Weights of a small transformer language model.
Size: width 512, 8 heads of 64, MLP 4096 tanh GELU, vocabulary 50257, 125M parameters.
Architecture: no biases in attention or MLP, untied embeddings.
Training: a variant of Muon for these matrices, 1617M tokens, 6169 steps.
MLP neurons of a small language model. Each row is named by its layer, matrix (up: input weights; down: output weights) and neuron, and shows model dimensions 202-329. Each number is 500 + 50 x the weight over its row's rms, rounded and kept within 0 to 999. Numbers have three digits each.
After each neuron's rows is what it responds to, as a language model described it from the Wikipedia text at the highest values.

L3.up1418:479593448551502543544547548458557497430506508537570484438527499509533438534500427410585456471552439438479408500467470573533522455430486464544532513504556514583504439467558515531487496551477443484481422445570507520531534469468486503433583512527546414503474473550570534450430519501549468583513513464524503470574513565383500570471456581574462437573491566510456499451449486504522593472364
L3.down1418:512434551455469454502542392517373482623461565443522504516507476506489498446493525573415537516440517558553514473545534395452489593615514538495469517465458501436449505467453429484607475456513524483544615569451519465498527491484500499606401492505466609469592488506434492468518498471472529384561520494479538496484447444557471436508538441464535522480485497436528475517537415458462401484599
Mid-sentence content words

L10.up2824:497465513511465472538378518381583402488492480539499518488530460610579462469497415389458519433560517551571460468477564460501367660528427456499475527534490513538491429549515448496478558506545502609512457564522489458528508500380444502477420557607430499551548495506506480517500530489507486536491534529477477469558510506542519454494547478487510444523458478456472482524514495533470462489553
L10.down2824:433429491544499432520494530535545413508462544491530557501592551446499593484522478488496516580539472525527432482529449471529439480436423480474575540568590549484473573472421501544441543504456472547510484404537397466493474431423528476457456576532511552497502419536539399473431445630525439413528533407516481439480489437603512499476489482533461442432488556488385441486577575579556514527551
Pre-verb slot after subject

L10.up1692:423476525491504539465535582454531472582542586616557499520503541646415536457470554443536519525378452467499436503484530483496508436431504458545485446456517457440445558579494482507492500442493565473514378405542517463498562524526442561451509471453505522478464481558436463560529535436542533503556468511503502433537630534455489573451438542503508532560427562599541479528558523469554415437398
L10.down1692:444515529456503553546545545465649404462526432503548504542474558493453528474545449573453566515468497496597486517571555505533515486425452538541445438461546543589489418534564418458457533539483510574524508515506418533520446445516553440498406483506558471467463441526440526472426557514486447415503574495513540552428511450428431490464394457383475541471554419583563484526491519420527499513454
Action and process nouns

L3.up3016:466556541452483528539506535479464487443541521479451534511476420527508542555502439528592497504454568432502483576503552464589448477458514476436506519447541489519483507465500457511546500478450483453517412546564471534489531469540561486541571476568583561510521486492445550475490514543473453467502540423571566430450524447587570520444561571447412468555587430491551593598541395475558404491505
L3.down3016:532469517554481537425491504484532531457424400494503537545565566521494454457511494451464495483561412510512483415537480534462525488567552472467473431515437481573498466551459558507454495511541454610571557470448485531482423507551463501425507445446422404497490530576571481504510488494493498516409477641460470611541557568432402447507464430494550513391461592519481463456418562560456614517512
Noun-phrase starters

L3.up3710:471495464484480494504387555463531540556454444415584552514562551521554453503464500515448466421506425435561507444489551476525519458451552536473511540444483488486459477407594503553463512445455462557472452474547477474477575637547409529524555474557518445429544513544512485512487549499548534513470493537477500516401485440383483576485476510511422429463491466441533502505478517487465514415572
L3.down3710:477417443491528605455454537514430566431517491516514440523566552412500493487570555523370446501430467545514483531590516446493463480529535478424487462528541504478477512486563541520553524525429441365488494562533545469601579554472413548515514488537538439550481509569456478532472517459481429553525466526493457547412477533480520454559490447464543516416444546443469512543460498589526591572486
Wikipedia section and infobox headings

L5.up2437:531553469543432504513488502413405375540467447497522593555475557482416563524490414518428459511513525547524560507476462436478557417510575473453518462510452492565490458546535492468533501455471505501462421569502551509379525605448503472592381544537485458415466510560557455420515423521620531545545446453577460412405467449423562500488460501565469521522505546447495594589525517454575514451480
L5.down2437:477511494453529565372512556504444485500518415495483435553407510497492455490566520522481602565450500468518579545538455442484501553444559562504483510458495459548512447566502582529449427532502559493451542510401484523581515510512390529490400434617515483557570522492435566511489533574593428476551556459491549533407494451376371503536559501561545466565511456400593537549516453500493506478527
Work-type head nouns

L10.up1015:466478538483518617476526558506546494510477425455479547539523455502489482483461532499467529446460527596551436518481499413458552489464455509493429556480573501557476461575437505576572535509495436540531522524581502547450500419585538487498549543532588578513465509465539517493491584447454574396488476496417504446502464510509475470532520433462558546548456487546409465490624498474452482509495
L10.down1015:563506480413537500507451466478515497474454499436482460528485454453563496494445488511561495445483570586427523445458448477513560447533494459498561445523476552432572479481513504397470496493447503609414559538390500451494525483531487519395539490560466642493447538511593424565531503478511401481495551554574505366417481528512569509469501394427420577505553576514561421526497375381387490435549
Dense notation fragments

L5.up1879:536566461528511453484558503423545521451533452524526419501522453472518467432432423490479492522474487486510517492525505522493493517587503458545382504488571480572411596498569562490535443511499397481382524562474474472485556402465417497510481469562540422492512450532572545530412482404572589510639541411447397413537476572433546616507492498573418492504575453482554490561476446486492479472505
L5.down1879:598497588480481501513446550469472506585558572532471437457572544437388541539499461518382466510500521547518546517464475482430479442431400495489517455484434569479506501510464405493489513492557547501520507505570488523568403537539556470476546478509377523518559442508497448494479555540432509465427524553555572588459559487508501513509512427488508583497440545587462459475554488540533386491491
Music and media production

L5.up2896:439607543523500467571493468579500477585546529512519438448569427558426496487525498535549529494480500477600541478415443552442442492524435525604469415534468526433499502508518504436471549483455438504461484539505496554536483435511556538440516637398439554374411470460518494471546635426387581494411435581547481554511498530590432468459485527462597497472534438494557415542430538590488487446568
L5.down2896:608397491402506541413470472490503580420445455503514582507397469543612460511491511516478453533540458581485387513576537433544525499512583471443450583475513441586507518575513504546568450535515438570542512469508502440438606565569473481496405413555571562494515490476557452547454447553584460536577519406458509458530448472430574475521514500559458557544489605505459529509608370475424568596501
Noun heads before modifiers